MLP neurons of a small language model. Each row is named by its layer, matrix (gate and up: input weights) and neuron, and shows model dimensions 0-95. Each number is 500 + 25 x the weight over its row's rms, rounded and kept within 0 to 999. Numbers have three digits each. A neuron's up and down rows have the sign that makes its largest values positive.
After each neuron's rows, "fires in" lists the words (lower case) most often at its 100 highest values on Wikipedia text that the model never trained on. A number after a token or word is its count.

L10.gate401:462517472503531501504538484535546500504497487459522513485532489512536508500519522509558487492494516500441510489494502478523487504463497551516526517490514505489510482501502486452510516492483490523473496512496498529513493521467475489541534467531526481459479503523508488501464468477476482520
L10.up401:502508539509507483500518486481517471502503519505468477484533507538493496531529486493529501535497473502437494452493518502521486493509498554502529525488496491485530523451507528501492493540470498497447507549493506492491513478544427515492526469540490507487454497446531461508480493470519405505
fires in: "of" 33, "that" 15, "12" 4

L10.gate702:533493469483519522556507490477507505526536506538502519524499501512481529524500544522530493523479481496507463520516503487468500506518485506497505525486478523491485497496510508496542517512456505504482475532503480513529530478512496515530563490499511494554458547486511535488540494524463501461
L10.up702:466517504530489478518471491480502486494500456453509556501473459534473480474495492486517469491482498487512472510540545537505495502517512468514519485502498470504477489499473472503463463471495498472489448541515532538478493470468517509494479502453525520514485480480545446472455516501482496481
fires in: "to" 40, "and" 37, "they" 7, "he" 5

L8.gate308:528547500471503491521534454475472510497528517526497504533531558489493500487506484537465496461492487480458521473455515484526510501490512521490560504529447494490558487497481513462523466500456506472468528482464480484487510511483457522493499479440487520502533506515533498505480491498531520554
L8.up308:519483484497514482525512514475543450514477502504479495497470517541504479469492493448456508479540534505449532502480531488492539498506540486484441509501493522484508500461486543507500483519525478516485433481538513525473468536500488533530474495459480531560474479528510474506505479499467434494
fires in: "in" 63, "of" 4, "and" 4

L6.gate692:500492456466487486503504508502485474471516508522489486498482505554534522487509507547504482569486443511527573497510469517478496524530498483505464469527471515478505489518519497469471521456514536395467507516554478492528453495524517522488557449490528563503468502510519491475481518508471507485
L6.up692:431461499498477490526503506519469467512464498492460526563540461514492498482470517489440491526499475514484503480494456483480477540512457524508478513526489522475522521479479528501508501527499449522504526512517493506475462528503493542532474528502528464494499482480475476526518485474479489487
fires in: "that" 20, "this" 12, "each" 10, "big" 8, "english" 5, "same" 5

L10.gate475:540486510482521537480521475509493479517498509513489526516474507543474476500526540514487499460554469508489514515525527480485479474514523468503480528484514471523535500500516510536544517515495503549518508567430530479466471470481484463516548539453528463486534491479470498499512502502526495493
L10.up475:523484467520516554504503508535496532530522506520496455522498496498518506538512499516518514486458472511468493514502519474489531532511514527492513487521500517479496537493485531513486462507522488501487529446440489519506455511492490530462521487503505492495496481517457476520518492505485530496
fires in: "to" 86, "help" 4

L8.gate459:477488465494531496482519477457496518465523471480504476524524530494519512432524574498515506508545516490536457487498523481497489512491497503474529520476472480478531497506525517515493469482525490492517512486530489459512517539500510503462497472483525454459540531495566507486489524456487484509
L8.up459:449508478545517493477459500489551484498526513491544490505492521497523475507530491486539478535512554469536544505458547480516497485474481495487476492494459521491478516506493474471505477468465473485514495463513522491509482536548493473504516491464475508508487533517493488498487558456471502457
fires in: "a" 46, "the" 16, "of" 9, "an" 6

L7.gate2:514520438499475472507533448485531508500532523503530472467490501485499492501548559518471481506494467479503535518482474478510514490486544455470498498496481489490515523470517486552489501498459501468479491532465467498489467499544511486462503495486497496501536459490456490558491512488479522526
L7.up2:486489505539496506522522511474497484470497503510481540468495478495449537500533512507472515488425491513459518499463477500496481531526540491538582451490487447517478532485457507517479483457472495494542531493480523496529501503498483517489497485554445522511520525489476489461468506499468503523
fires in: "a" 31, "of" 19, "after" 17, "following" 6, "an" 5

L6.gate619:522484479503518533471519490526507469521545518499491522485441492541509539479543533524538477463508497515489466515484531538446539490479494438500463497504493527518517519480522510513526482500491530476480472485435498570457508499521544514522513499500499438534472527497489502472503528484500468511
L6.up619:498528505514491521504522467498542520476461492503521525524481517543460535503543477530542509474492491461500468511513516542511545526514492485496467446473469466451492480549462522469500540518516480543521511531508522494420511496488474534461480482509514499511456474515484502509508538538512469456
fires in: "to" 74, "by" 7

L3.gate48:497522465472539463496503466486493505509504475549497478496494485455528481496499508500516489514476495502495464523500522504502495507490506523488527531488475458510506549478483497468489473476533514537491502472507480502443496490521477549504543469483466491537508476477495461488436477487484508489
L3.up48:528545494481526504475487485501505464518485484481514499477466488501546448514523490489460483474455505505530508529501490490504480501480490491504513548560488479507460540429505465444484481495512511556527495480510510461475506452500476530490515486481490514527504480449476480529484554536517508501
fires in: "as" 19, "in" 13, "on" 12, "a" 9, "for" 5, "by" 4

L7.gate339:460497506489494517512477469474534459530494493520521505498503461483494495467492501482521542515515496496478516511470528504478470465481503516507487504512442506533512472516453489512516501527459515523493514503471492524507462542518524528477502525478483505451499520525550485545485446519474505524
L7.up339:513475491531516512503492496501504496522533453491498566488491525460501509506492474519505534532471482486518484496512489520507511506454490477445499451509490545511472518484440523475484468510503481504511504518539520454482526498482530521523431524512496494500520490478524491496527508510552479445
fires in: "of" 17, "after" 14, "to" 13, "is" 7, "from" 6, "biography" 5

L6.gate22:517464495499526469558565513546525526490538508497517496508482503528511483483477518542492528459499489536501544521482522498521526528531504508536518496462485451520506435507485485519502495504495527516476452505441476482525521501478554498536479500510504510484488528491509530454492491509500506499
L6.up22:503508506504496520509496490488507535496486467495519534552498516503492448511483492536479498456543460476460491492488491504468520511495545503514532524498530446484469499488480492533459509483485498492500500503487523515443451478532508479485487496513471510523509499513512491508507518495518486492
fires in: "in" 26, "for" 11, "kilograms" 6, "completed" 4, "his" 4

L6.gate749:499516535480500508528499505468493493483504527501547458493541503456506527475501550517488498518501511485468540511509496495511506520525485513444482467504468480485530460452518471470485507497457454481513471529497495502510460528490490547474482495486503509523509546553527497445515466480477542508
L6.up749:495539500517559490475463493471478490466483472489480455513476488514518502491488491534491525522503504492530448498506522539492506479489523532467482531499480477491485518495509510495530462479499492491474481485517501558456531562494503501509527480487443526540487527452502557492465465504472535500
fires in: "the" 41, "native" 5, "a" 4

L3.gate387:511500513481540499513480500518544519530514513523512499510512506459548529531472494508503503498537489483522495488511485538463458527528465533461492509501515478482481505485517552527508501505526478448488500449520509523502473519530521496487519554494524423521489488515476489506507502517504471504
L3.up387:528473479496454569480469501512477507497493491504525459511489460492457487536487504507517499513442494527516499518501521522485487429492445518474482504458557478499469479529486493502519525501508496465502511469522471538495520506515519518512469480515519490500504517533503461482513475506476474529
fires in: "such" 25, "what" 8, "this" 8, "same" 5, "contributed" 4, "said" 4

L8.gate376:525494493502517510515543473515511506453485456542518531461487494506525472524506512534476494486466506503478479528459488539486497517486490524479502470497478506496477486473497538538454491494477506514468473557461450524522518458494484479468503503479527463515522514506481516479501464460478558534
L8.up376:476441468498536504535495476487496500513484504533539528514467491465514510486455541504503522500516510510506526509477470529468487478496509560440518507492500487555523481462467493492476487511517542502505501508531515468526518496524490511446487474510488481518479513489494516503446483492528469498
fires in: "in" 22, "of" 17, "for" 6, "began" 6, "from" 5, "on" 5

L6.gate543:497487504486510550482474479472558526524507487509546511511524509530518524495462554491484562493492483501467496488487491503483536461483527495500519475518499500523515518487480534470492494496465485475524510507497447542496523480490463540513520478525507518472482493513490511486456451523457520503
L6.up543:489523464534496489490503491490520518480484544507478454508535526539464469480512521485518504475500510498499498494468486523479524482480483547467504507501514499543472514489483515454551477543520496499512488476501495496538511566507488502491527499508505545548486524548507535503443515488487514517
fires in: "of" 39, "at" 20, "in" 10, "on" 6, "for" 5, "with" 4

L8.gate204:441516479529496487539470485530500535520444501489488484559485507455500516566452540495504507492473489518474494535508500498516476470473481491519531523485476499474507497490475455524501489473455467525453484510493456548464491474515506510504467508465440499513470528494503509523489495508457531503
L8.up204:515493496486541505516468512543527507508526469499503528448446528475501474556465479491502484502482504507530513497514513514459502517477532523525491524491469549458459539505512494483447459552494494490516482514500500536532540508462486518481443495490471531506495507462511482520517487548511499446
fires in: "to" 53, "could" 8

L9.gate334:487510459504531526468486493466536500480485482515505489509505482465496472458532535497499548522504517498501481460448488491498509480535524494520474459498505497524514467516509505465479485445474478512507495463484483500519468501478483473483507504511500501561485488498501517506503531476475477513
L9.up334:486505465490446523547503496471508535501459491488482527447478485483469483496499458445501498508512550454501523548486489503524493520455538519560471496521482511533477457519472514501466528496491502487450507502509476463505465515500483509501493514490494530541481482450522506533498502498506495507
fires in: "of" 21, "to" 15, "for" 13, "with" 5

L6.gate733:510481502489530486477506467528498511436504519488518491541489502463544446490469553497487550494499518500495491482497527502447505488496507493475501477499491495490522521507538496508516529473493520501491495521491524506507480514507472527460528508483434461506508509520470502497490519492464532462
L6.up733:505505526472496491511503522537497491487567495490555466529514505551487529493489502491455516474514476462518462474495496480483492503501491478504520468491512531496526532498518505489460504461481501503490486522484521497482433495523528523551505491495465508487510512454523538455505532495489573513
fires in: "in" 20, "to" 18, "on" 12, "hyundai" 4

L8.gate628:444507488553523484504501491482473494472485497485498456518521536498510526475509527479525504529523495495483536481505469487529494496526491519471484549517497517520480538473502504517483489492521474507499471533509445497488492503460470522503538483494492495534490522530516520462447473452427530498
L8.up628:508494503484511479483475487519569521469483498504521519508523489507485473485498508485469514498509495456474456518495524505467521486530508511481523504473493498490466536505499540480540478490496475502489516463517527502510496458526516532498482556507493505474492478497536488514483521503480525513
fires in: "this" 23, "there" 9, "the" 9, "main" 8, "a" 6, "s" 4

L7.gate388:481511517489488463518538504528486497493491520519451506459489534465476515485555504522525506518510510470487489499532448550474477477523487470531479488535518463460488491487492505515492498501487523520484487466475526542522514522522482523511499469495458504491493539475528498494514520526493526498
L7.up388:532508475473518477473516535492459466511486445475556475476480505504445524492488476512467466484503518519471480464484507550524475539512490505499547426552482519505506480560497525474489471498462508494485472519537514465491516519509501528530514524520532502471490476549481495490476484507510524534
fires in: "with" 29, "a" 18, "bofedales" 10

L9.gate718:503453455489535506476483467538528515517502548531458482542448481514499495501525483526520487482492486553480477529499477504469517503498517518506504482483496483511509532512500480471493489529499526457466465526474478519483536536522480529513522520500504520503487500519525474511494498448484535471
L9.up718:488562508552495494514484492497495540482502525518477528501456463492529498520422485502512472504474539501539506511488489484477516491486463486511515473520485538508493521490441464541509502470471546486506499538483512476504494470474493533518511510507515467472518474498444501517483521522479488503
fires in: "to" 40, "later" 11, "and" 6, "then" 4

L9.gate115:531471476488506517489518550481539481477493500505489546501452484482494507508535519468516494467515489498524512471470469526462484508507449474503521467489522494514446521500510481485517496483527499510483494486467510484540487507518528491526539535505453485512516490491560523509455486472476494535
L9.up115:512538497437499490476480537503526517502508532477523483549496554473484450511473478484499486523479487461509527510467521477529486495498464514508491468535502553529504458503554474481462478515501504510501466489461490461493477492512475492550493509492526505502469513478512507502467552487540497538
fires in: "and" 24, "a" 17, "or" 11, "as" 8

L10.gate655:503480491491513519559490479510527494499475502517480507509509540469560527497521498488540511551504499517509448497505456525498453477525488497492460470521521470469540476506505525494504499531525507488454498486472465501467475514489485557526485515467492508520533529482502522556444492494486484495
L10.up655:492539522501501549522506501466505475495507503494442531532511525503465504518527507501456515499473479521469503489499506539505455457503524494507487494419505513505487485468478537510514505533506511509472507530518512516483495538498499502524502481500505479524502502493503504512468508476469503474
fires in: "i" 34, "a" 8, "he" 8, "ep" 4, "heart" 4

L8.gate210:455486502519536468537518472511444488522467501484516499510443497525488487562470478519551485493490528470482450519500493522514471469483502504449507510497469486495492472511464461511463479484518508517475505518514505483492512478547530486464515496462494482510512484513525513521452474453500508464
L8.up210:428539489512510529469529460556531475473521531494505520496482479488522467469566551480522485454529512495539474501481482530481477490514487518501486534498477496482497525498497497501495496527453500520517493505515502443494494468514540532516501508488478552507502499470528492517511537530524509489
fires in: "as" 31, "to" 14, "called" 8, "particularly" 4, "of" 4

L8.gate202:481462456507486514509556479472542512480494492481527516490482472522498513490501534498520513460525476519519529516491462496512482513524528546452504459499482503518468474500491477527482519490461505496484503431487499465529480487524523494489523508487487498476496499558455491471423461494487523494
L8.up202:485510496541499502553481444475509522472481492494491523464446454463521484496492481515508473497488483468484478516492516485522503461524497535486475488532482504461494479464481461516496507507497490527488488459518511504523502522476509521502459532527507492573463523489513504466502497519471516529
fires in: "of" 25, "to" 18, "a" 14, "by" 10

L9.gate474:490496442492497507494488530472523504501549506500501503499550505483494507505575499503476475468477464527482467491500518446506451495544499510493551511464457470489540516529488526528532486498509465472518454496505527495474506487502494553494520484522452492525465520553531518493488490512473472526
L9.up474:506514503530488502541508468509504501526501490491537543514485488498491474534519497530511488484484483486485481513545558495495448514520497498519490504481485528540496496504516517480483526529505452473475477497534483502482517484545512508493513516505471548489542504494526493530528462476503510506
fires in: "the" 71, "a" 8

L9.gate410:503546515475484461543496492513524524507546543439541488512460505539517480493528484512488538512489478449514493516509474505495486550476486480540523529531494488533512477483474514489477467543503522477500516509481442487521528556561484489507517496492468501495488496509509518504466513502476491507
L9.up410:502483469515496516542523508488505461495518504541481483507482447520515511503496485493491481482521498494499502468528518512520454490480542492515533524521473500457450512454513493516495555516508493510484502477496556516507457448503491512477506508551500491538522504538492462487508514507520486482
fires in: "of" 37, "and" 28, "many" 6, "levant" 4

L8.gate360:482525467474547462479522534453515482463487531494506491464506509504485461514527511497529496487541488556517517489510492467497457520519534533475529508497509508471453506513503494522491479435496519492496495483517481476505455492500526511490522492476463548505496513492461498461457525514480476528
L8.up360:489507490521472488482509465495492459508495519483487481465521499508502477455495496534505504483511497496450555460544507527479473481504503553503489498494519487444501537510498495497536499486499488499501506483485491516515508502512471538527490534508475445477510502481480481513513454529475514525
fires in: "first" 20, "this" 13, "another" 8, "same" 7, "that" 6, "one" 6

L10.gate544:498493447504480498506539472495549503491507513535487462516508470499489498468524504464485504492480497524534494469482504495530512475488505491534504528499444513479498532467456517496513499506554532490508504517488481538497471471475501531461499462447466542500517515497523508514502498501493459464
L10.up544:512528522456484454504464465495538491458499493462462466438513514525540480508528502531478510481508489522496482516513527522541482480484554526480505509467511479519457481482488518537486480501508495514511498501469498502497471522511494484527521503465511544484492498555542518516501503454472496451
fires in: "to" 52, "of" 8, "loops" 5, "on" 5

L10.gate185:535475481470450488491542484536538522525502530510489517522521505533524486483517527534532461497501437541462463514536482514534508475500481514511493514473485475472441500464505490540483498455509526475513503481462485497495457516474522535513517471506525518525511513523507526499490474507484485504
L10.up185:499492515478505481531542479553486487524549533448481447523530459508511461545464475482497471480520511516511517512497518497515498464564499504518488473494542461498493494512533501526481487448490512490490434496496544462482469474482518479473532505512526467480521456514461532508483489536467477543
fires in: "which" 44, "that" 21, "it" 19

L6.gate476:466506475538477520500460473481505548481437466473526523513474504461503464494500497506527488483532504476502443537471479543513551496475489522494482476496486496505506489488491470536529529518528527516488523450531501455478520532494492510457508493527480470551500487493481538542477498513489540497
L6.up476:478481527461506503473498496525494513536474504491523468545492485489465507492524475487522492527458504460488489521499441492498515506475516488475492461541475509477484481468493429470471482437499503515496448510497511542512498469501500542466521537517512550496455493501485524483487546509470496504
fires in: "to" 31, "of" 28, "for" 10, "would" 6, "by" 5

L8.gate633:514476493477508518507527492476482475474496484464517548536491486458548458475510515527504511535490458495468515544524511493525521473523492520514535485480494481522482523512465542513475463503469481518484478524518478497466478478480480484467507526506494522491522509507517504487462495488443540469
L8.up633:513500527476489469526502454465523495534513502521488551492475498533472527510508512510504528506496482457473484505508502466490474483464525491465520495508463511508521502504454520473488535502483514484490493506519497441506499476543484501503493453480511493501482550499488492489500490517546470480
fires in: "after" 30, "of" 7, "to" 6, "following" 6, "during" 6, "by" 5

L8.gate96:497533478551505488477537506523477492518498549524494513491496439490498484458517519496489553498502529502491478459489482501532501507520503438526519542496481504511553509489493489447501484527505512507493475463474521484485496506488475500555461461542474522484481481520481460464499454517526472479
L8.up96:452516524543493494485474503461514474510497496531508550475450481473486489475512525546479533485524535508484462497526546485513557509503491510476443528520520470479517522498496486490513529503496522566491493501465527485514484539494492512490502484501533446486460516494518498528497496534483480485
fires in: "of" 21, "from" 17, "is" 6, "celtic" 5, "tianmu" 4, "and" 4

L3.gate656:519531489534519477463518500497500466540492483475509459470503469493511515529510585499513502455505463509508539481468539509502504506499491508497504519527485482470529543476497559499482493459526534512486466516514475481509517496472480533516548467466461508442498458473523505474515512521487485516
L3.up656:512489501495496487467508502494522464481509500492520515496505498457497520523476518484491487507518516495549493510497503501485534543560515538471519490551499474472528556475479524493480451496543543496533517497545504502493494490514483541514508453487504449485522437530510495484483486496494535507
fires in: "two" 25, "four" 15, "one" 10, "three" 10, "ten" 8, "six" 7

L8.gate486:461484454479537505547470473468489554491504543517487487525475518501499508474520526472494520481496494495535490535433523497531485464475430525497505499496482498487471463534491478469470469505520510488490482450453458510502497500483469459490500513500525516499535486543532473453498506474500487502
L8.up486:505482463502540491500509504516521536505465455517478480544503484544479481472478485494466525509511525493472503474459506495503559463491496498487481491523517518468451493503528518529492489518523489542484526494519474510450501458476478491532507524493496551519510489434511477493492468475487503462
fires in: "in" 30, "of" 25, "to" 10, "as" 10, "on" 4, "with" 4

L7.gate588:470455453488509514493528498472517502505501483519495486491472467509504500526542535516511497506442489512508514513474493482473517498489492459531482459547494488497510543494489486495512479512524504540501508514483494526485507481471494525480499504497510501519477515530494507505455443421500479486
L7.up588:503475482494516507498490467482522498500512523480505506516527524481465527461471468484444519483455505497499485479490479514523493513460472494493537516508484475474489507519511538461472487490477495507450481495514466518468493550520490504563567510511455454493472475507501497507505498465492494486
fires in: "by" 24, "of" 21, "after" 19, "to" 9, "over" 6, "on" 4

L9.gate438:482517496531487495565519526455521529475522572505496475530499501519505512456490495490502481502517489505484498477472500532515520483519501520522522451524488512480544499508504516495516498504524510509455492508508496538531485509491514494553483500502470503489505479535499483512495503466511490499
L9.up438:490480509479511451494503478483529540536509483483533496490492484504505480497471505472521563536472530556488478505459510476527503527484508502460534499505503500504529555482449472541523462502544505501492461518506494480487522480515514523484493500476521505510544527524437497520481506498464560479
fires in: "of" 40, "on" 12, "by" 7, "from" 6

L10.gate300:478477482505468450491521493493522499530548513471481473506494516453503514480501488491477480495476457489517529499465512494516501490520524471496517470503446522481518493570560522478460480487485521517464483464476451485512535500494484519504519485464464492491509532484523470537513497461479523503
L10.up300:492524497540497499496526528492443495525518465484474439467458519486447531486502490509460502510520508523521480488494525480503537476518510565458536505490495485472490467490526498477538457471507525521485463502506510510512510488544488483480538517462510491498477563477502453497447512494483485514
fires in: "was" 40, "were" 12, "is" 12, "subsequently" 5, "being" 5

L9.gate288:510520507465484464522477505511570549519478485495525498497517500496535516520499525487508535515507464524490492535543480485493486504496474462484500520520533516463500502491512531530489511524524496509475544486515439540527508554501517511484507528510533520521499499506458489516506467466525498524
L9.up288:487543494501487511534514481489493489520519514494509452493464507479511546540508541530455503532517507541480460528501504494532505493502477490462491480481508505497457536445526523526579532490496496486482495455466483473514504476516537488444524485511470468535487512474512479486507480474480485509
fires in: "he" 35, "i" 20, "not" 18

L8.gate362:526477487517513486516521491494487518508458501518552474519500500495531534502493518516479538475460482542497516497490551470534554542524504481472530428499517503504472480485474484522481498535445469495486484485513515472496529487451523513482465506486518451506465526549453490487529528441432520480
L8.up362:534468486504502505511490510533513505482525516535522496499510509495521516487470538512443524452479445445503494510500483469462486500509499450501502504520491519532525499522534509470538457458514476465499476531498492483477545452491484506517541501479487488498474480497532466499507525497502483492
fires in: "in" 24, "until" 14, "of" 11, "by" 10, "from" 9, "on" 7

L10.gate283:538477497520510445470543508504465483520500545518474524489499523479500520441476561496506535501499481480521495472493504459473470542487521529469517516508508478464440494472467518532494504526488507492424454489507523487531524490507512493571470498499506520474512513514510489506479489505491483465
L10.up283:490498467531522492505498470483502487482454484504428493539486468514512514507474449514521513492504521510507476447493510508492478491526508502525545477533457476505483558501514528519456484503470522519489483453498484538505488491492499539488481475511519525539479503470470521508489461495534517529
fires in: "000" 23, "of" 14, "million" 7, "1000" 4, "400" 4

L8.gate79:483489457474498462464549495460532500492514494490511556466508502474510509498547467514495485497514470492482477504477523503507486512451465514507495538487445479478536574508492531520510467511517529467501519494506485488491553504502514534482524471502494525479524503494476499491500476494509485480
L8.up79:516498490465506482484499497462485519480498483490522489499467538480516471514485515510497477506499491484481498490518520504517511479510541519532550514532439476504519550482465511501525488485490489529491529454530519477520531509532500534489516474538460491488492546453481545508517509483494561472
fires in: "a" 69, "an" 15

L7.gate135:532545498522550484509452502486491524504470536495521485496491560502508458470547509494557543474537489474492518465518525477458463488484551537544468492517532499554501472498507462516475496482543527508453500511467523485503498524470484518467494479506505523527531495528487494518515460515492480506
L7.up135:494505484474507510485487507497532517484500527475446493526519501548507516524549541516484515480481535472478521532490520510503480436494519511485510532519529496489532514508474491488500476475505535503481490464515496492502492490499493498448501488478501543476465467462525529473490469516514481499
fires in: "for" 43, "at" 14, "county" 5

L8.gate472:455521490475524514484507454492477527537485521531479509495485505531454467461524522523514508474472496488505543478530514529525469527516542492473458500533494495501552498510534474488538509462544492497463503482505524485501462536488511544480493470492478539547508466514497498467508483512476529471
L8.up472:515535536461503473442539491502491480480519491471464501508487531498539490483471499494482432512532507487514502513520484491462503483476473489531536538458515489464524518488468528490481481478506480495446523453479455535519499539484501496504527490529506487484502499503490528489495539501521468582
fires in: "the" 49, "of" 9, "my" 7, "same" 5

L8.gate248:506502515496504511515501477472486520462532493519495508490520466489511505545491538533521461507481508490480506479493493472493507511492528504496493485512505498466516509521518478470493527511505565467495482555489504503494510484482499516484469484507473501516516459553557490484454490521518497533
L8.up248:466487534531493499498506477501481539527495511476491493509496447491446531513499479539461437493483477497525479469447483510496493481438492489482481507502507463504495533481502510503486529479464504474481490522463486527546497526532496518536489453473524527458470522543459535426508476485546479494
fires in: "the" 38, "of" 33

L9.gate162:513495506504524487525435494489485486490484509487490539519517536507484484493506519485563482487515480482496500495479489514501456538496512480519526538526489490499500507516487493468532460498470541479531451501519478490509497530519520490486456505449476486515456518552509574507497454515499490489
L9.up162:503491481481514510495493528441465509520508479521479482502501496518459493487510451493515467470526510513513525437500545509512507488451510501492495493446453441523483483516516489513466461483463519489480507499497473454505506497503513474453527488483486520516489494514493524487452490463501518544
fires in: "the" 86, "name" 8

L8.gate55:521523487454508469464453470455470525500525475491533518514456478495485513473528505452478545516516519506496498490504480490477475523461500498525460506531492518503468500539492488494476511476521475547459488486494469485516494486511460516533511522502488500515487487518512513473474475478450504507
L8.up55:512475497508543486497489530445498505487514533491458498498492463498491449528521472521515514487505516484535485465496484526512507481509500515527509497539502516510520486489501504479526511527526454541504451440475475516481505447536505493509477490508473481506507507465527482534494457522451520495
fires in: "to" 46, "in" 8, "on" 7, "under" 7, "left" 5

L8.gate93:561543461497501495464475497510479510566485493524487497497519486473467513493499473510517465549489507511520489487514537526515500497546457526538503513516448535493514504496515525389520498484480467468476506509452494445490514489536547458527515489529505492487500521496486522479486486489547508495
L8.up93:519452476517504495514508499457500485573507446540509502486475489500468481507490519484499496498473516488529535528513472478461520487495483513458489452506532498501484521482493547535481484474484484549491535479496507513527471512491520494474489543491479502505454473540531511506514487490486476485
fires in: "to" 24, "in" 22, "took" 6

L8.gate214:505504507511496525504478518529503511540497514516520512498501492513535497519525559565522569475535493483519480492503483491493493494534465513478521479488498513495476526487503528526550501497447517512445488543533493481483481528504484556498490556512495465501489497502492487512520510499455472509
L8.up214:559478470514456490516493476542496455492501535484490526550495492509496536465511531491570470473477502517436500491501450491469472484508521498497523508484511523536491525483509497535504489493499540472511476534506512474515498520531498502494495470536524481474488498479462537492492464482473476538
fires in: "which" 43, "this" 16, "that" 16, "what" 9, "he" 4

L9.gate536:504471518521502483522527468482493512487506526462505486514485502506497449476520501536508519497464516480477527505462470521498542463490503520475491519515445521500521542516482520490509496482466490497449502493521507488478531520500440487505549511532458526480504515477504493547448509491480498515
L9.up536:442486500487475449496471482500457524528464531486488475479454511530514493476478520505486511474497476498535502542481510523523486487519505463475480473509504507468510568503501483498476494464453519509512515532522519513465513503484484514519488524489499513496544475496495487481475494465453496490
fires in: "is" 59, "to" 13, "and" 5, "it" 4

L3.gate179:507507506515537529516502464523489510482504519457516487519507512514483507488506556498555498494531471461523477478484517521493525518513456518488517548495489463493487498493484495459519502444538517498475478526529474459462513516485499515509558448502497498474489486531488512481497507464471494460
L3.up179:530497488522459515486478463497460487488493533478506520494487506517465481528479506494552508513525556479521534487487494467475493532478492516505473519484511461512501505493501469524490539528479496488489475497478492464548497536502489488532470526480463532501463508529492500494507531482543465513
fires in: "the" 62, "hispanic" 5, "one" 5

L8.gate37:541507508478533502507527499528528562533446484448499531512493511492539521486508478523530528519468467501441491495504505510502522485508442540481544466496502502477464462498413486486521488550485503533529486513490522456491503526458487521460452487474494468528483529501441479491460453497515496552
L8.up37:477507493474525482509515491472530473553512471528510512515482506494493459511473482571515500525488493517518465514560492505502476504563509517490493516464494500547475476488495533525477491544503464493518551499468515496510524476484469497489471481504442517531482531456524532513512508488483536475
fires in: "that" 28, "on" 18, "to" 6, "described" 4

L6.gate386:532466483489529440483498491501529462494524518497519561498503502478477458481497553463506502546477466469497498511489488550469540509503507528498505521538486478504503474494462520506479492476514481530517425515501491524481491514528514506501510512492579512476464477489481494490519459519528469482
L6.up386:499529503544512529452473509514508480526494513498469498551503488468485483498485491479500491507491538493492499477494479483509562477495546528504516508505448449508499494490510500524478498479535522595443509487506480470495469489487474468500512486481508501480507489486460510507516513491514501496
fires in: "for" 28, "on" 14, "with" 12, "from" 5, "of" 5

L6.gate654:491489497462544478472569494489483504477477519476529470466500508458486420497549482521507513518487475504503498503518494458520453502551506512471509504475485522514506482529493506505523514461537472499491481527448481427474463490503483495516483469499525520486490517496509486503454512450453506503
L6.up654:478502522512512523521540535481464498477480502492488495512518493517528486500490489469518500493548502469452488550517507506531518493524492512505534528531507450519488507484511516502511510520476494540525511537510487509474517512522471462514476515492522490500501528500523498502461519429490546534
fires in: "was" 41, "is" 13, "not" 7, "be" 6, "s" 4, "also" 4

L8.gate66:511497480508505427521534471495523497501483508475453505524526485508510514496499501519489505505503502479492472488505483555491448525511504502476485510525485505514539503518482514471486486482559484493452506466518474506469541498493501501537492502494495532478490468523462479494497515493481494497
L8.up66:492506501526491500444522498522454477503529508443489488505479482489473500534452571497467530493501485481496482476510543565493512491518498538511467530523469468469440544509483477499485479458477498491463528494515511536478525511482503530538465475497511469494515484489511525566528537468497518589
fires in: "of" 79, "among" 10, "are" 4

L7.gate620:488462482500500482554518467502506536456493507499485513512509491502495469508486522526506537499511458492488441479471532512505476516512484513511498482524519513505511511495543504522493492476501514512493507560509493476519486474469504509456496499526559555451436489489468506512481512515500462510
L7.up620:519499541473532510531479478489515497523547548468516460492476489471496501463496517469462534483516525503520464487496450474488531465442496552485526485499509470457477519532490475541490491508511508501508521544485506501518443495491450538492513517544503480461458522520458487568482526507502505448
fires in: "that" 49, "which" 6, "sensation" 5, "researcher" 4, "is" 4

L8.gate550:522494481518534484489533499538470527527486513500511555484499508478522475470553520459490503484504498472498535509491505523519446466504410449505500535483500493490475539504470491502542507497486468527454530518475528465501481453463471517510502485543482544481510508532479469539535517489540486498
L8.up550:495544514487543531509531516498502492517531506530456521489486494541570514516560519483519536459455506492516504509508526539474539509425512523512513497503515440536522485484475470442512532473499502494490478549472482489470500496472466468475522493490474509502531459505483504522519532482503477503
fires in: "of" 54